Weights of a small transformer language model.
Architecture: RMSNorm before each block, rotary positions, untied embeddings, normalized queries and keys.
MLP neurons of a small language model. Each row is named by its layer, matrix (up: input weights) and neuron, and shows model dimensions 48-111. Each number is 200 + 30 x the weight over its row's rms, rounded and kept within 0 to 999.
Before each neuron's rows, "fires in" lists the words (lower case) most often at its 100 highest values on Wikipedia text that the model never trained on.

fires in: "received", "t", "reviews", "not", "graduating", "review"
L2.up392,208,197,205,191,191,248,244,217,211,198,195,83,187,219,253,180,206,227,207,186,207,182,205,199,214,186,191,248,214,196,184,171,184,195,235,180,172,180,203,212,148,199,156,224,199,175,195,153,199,203,201,168,171,174,202,213,222,284,191,151,241,206,185,196

fires in: "life", "made", "one", "racing"
L2.up452,180,194,190,193,188,181,252,142,200,175,241,243,233,218,229,224,193,153,155,187,181,200,186,165,252,203,217,173,170,193,246,180,186,190,147,230,189,294,185,184,210,183,270,151,201,224,173,220,204,193,207,211,224,158,182,212,201,215,188,145,164,190,230,206

fires in: "short", "11", "close", "12", "when", "directly"
L2.up32,191,214,229,208,188,183,218,189,170,233,197,195,183,166,205,231,210,118,151,175,230,188,197,199,184,190,234,198,172,179,236,219,188,180,169,226,197,163,203,211,251,195,208,207,192,214,151,220,183,243,216,219,207,200,193,214,217,191,154,184,195,201,206,234

fires in: "where", "when", "required", "way", "acquired"
L2.up189,180,221,180,221,205,135,210,204,181,234,192,231,194,185,220,224,183,198,171,205,223,184,204,194,153,183,229,212,190,194,196,205,205,216,244,198,225,295,202,194,264,191,187,164,177,201,150,184,161,206,205,233,245,195,216,155,177,239,186,239,162,197,168,214

fires in: "that", "said", "scored", "episode", "we", "either"
L2.up744,141,218,203,208,228,192,196,210,282,150,184,211,187,241,194,225,180,204,180,192,200,148,182,191,221,132,223,213,224,216,205,162,225,181,219,249,172,223,202,178,210,226,207,190,204,235,208,199,250,239,204,289,170,119,268,136,133,170,237,198,183,236,139,166

fires in: "number", "code", "american", "william", "birth", "fight"
L2.up15,190,194,210,193,183,202,286,185,220,192,179,240,208,184,220,254,213,224,133,152,195,163,164,179,188,221,241,243,203,214,221,231,170,161,175,224,212,293,181,237,153,150,212,234,176,243,160,151,160,196,165,201,250,175,138,247,195,247,196,174,190,225,228,199

fires in: "used", "following", "served", "largest"
L2.up337,196,190,164,240,217,165,176,204,210,191,224,168,196,173,206,219,196,160,216,168,210,210,200,157,211,163,190,238,203,193,219,149,151,182,265,221,206,208,214,190,220,200,162,190,212,219,183,258,204,189,215,193,168,204,230,167,209,202,187,208,182,192,218,176

fires in: "site", "days", "structure", "station", "century", "region"
L2.up175,208,167,207,218,108,208,174,200,236,263,170,226,147,263,165,199,237,199,220,196,217,228,174,196,219,187,133,200,236,187,222,233,201,179,216,168,224,159,233,158,198,197,173,217,193,170,202,211,219,213,168,145,232,128,162,166,232,198,225,185,165,225,191,215